Weights of a small GPT-style language model, trained from scratch on English Wikipedia: 12 layers.
MLP neurons of a small language model. Each row is named by its layer, matrix (up: input weights) and neuron, and shows model dimensions 80-175. Each number is 128 + 32 x the weight over its row's rms, rounded and kept within 0 to 255. Numbers have three digits each.
After each neuron's rows, "fires on" lists the tokens most often at its 100 highest values on Wikipedia text that the model never trained on. A number after a token or word is its count.

L2.up178:149105187093218165150108153121153176176104138123132202102149110103091104105125077169169118139131081067097137107094171186126140116100150148073112062153117101141171143148101075159085142099130105110136102135091112129204109101121119102122116129093111083119100179101129110105143136137148140118
fires on: " v" 16, "oph" 14, " suff" 10, "ast" 10, " sc" 8, " expl" 6

L3.up104:162124094122156115081063107119150114133160161146151124125108155147157119095159119071082136071176145127110095150132164163130148086101127113097110157052162141087090120230138152091116121088123082101135131161136097127151120120141151138191079154132166125101189195097060138101178097146116134135
fires on: " al" 13, "als" 12, "ess" 12, "ers" 10, "š" 9, "yan" 7

L2.up4:213093135152115109132195099133120167108158136201081095115110154097174149120112136098132180134167066150122141162107098112132145162126122157138042096135047174135162092170099151153140135108140050125115109134127126139141154142144046072166111143128140105111129152132122118043142146095093122089
fires on: "her" 34, " World" 25, "ter" 24, " South" 10, " Inter" 5

L2.up319:095112141138131156125154192108106138135101143099161114112150144131210166103105086138074089121071103105157150139170154144129159097170125080170151153179100102171091121166107082104142140101105147136155155123120130107167163102145174105117166171087127129109104079159115090079149099165107168163
fires on: " can" 27, " help" 22, " will" 15, " Mc" 14, " attempt" 8

L7.up74:127159096131173087039184120149118112108110080066167110143152123114133123103127140164133179163110141164150113173137168034132129160138130107082071160087122103056157138142120152160122114144091128104113114083164150125069125129137137141115149098156171139172135120156158082126137058101134132154
fires on: "ist" 19, "or" 11, "inem" 8, "et" 8, " po" 7, " children" 4

L3.up231:122143067104133081139164143105106133113155097209059159153140149076133103067094111162107165129098143102130102141136188155146116149131165172098155070088140121127092094179078131111183205130172136121166150122120093128144141084116163126099145187084061120064142141075116123154150100102156072117
fires on: " as" 31, " by" 24, " over" 18, " re" 13

L7.up289:126126134134153152144103142081136174148090112109162107113149102135123127156125107119122094120130091118190118113126112177096144043050106037106126118131172150129179125139102107120171152213111139120079086089084131113117111183073095142117096139144147104125142155116170138194107121122084110099
fires on: "el" 23, "ad" 14, "al" 7, "at" 6, "et" 6

L9.up110:107212138151152175094161199070171123070108153131114119120115079170144132133126130115115153099110162096137107042182074132178140157108110082123137142137114085152128121045135131158212193132199039112115119139111139116124103182103133177121142095150170115137072168185123166161086132143100136145
fires on: " d" 42, " I" 10, "en" 9, " V" 6, " av" 5

L2.up196:087129135161111103148106107106173137173154085139114124103127102128155169074168127115083192159149163144073170103106140168097074169132162136131102163133135140131106122145131112159065141127140141129156129202138168168116125124120109105164089143146074138156088110128111131119132153093091141113
fires on: " age" 16, " Turn" 9, " Votes" 9, " hold" 8, " household" 8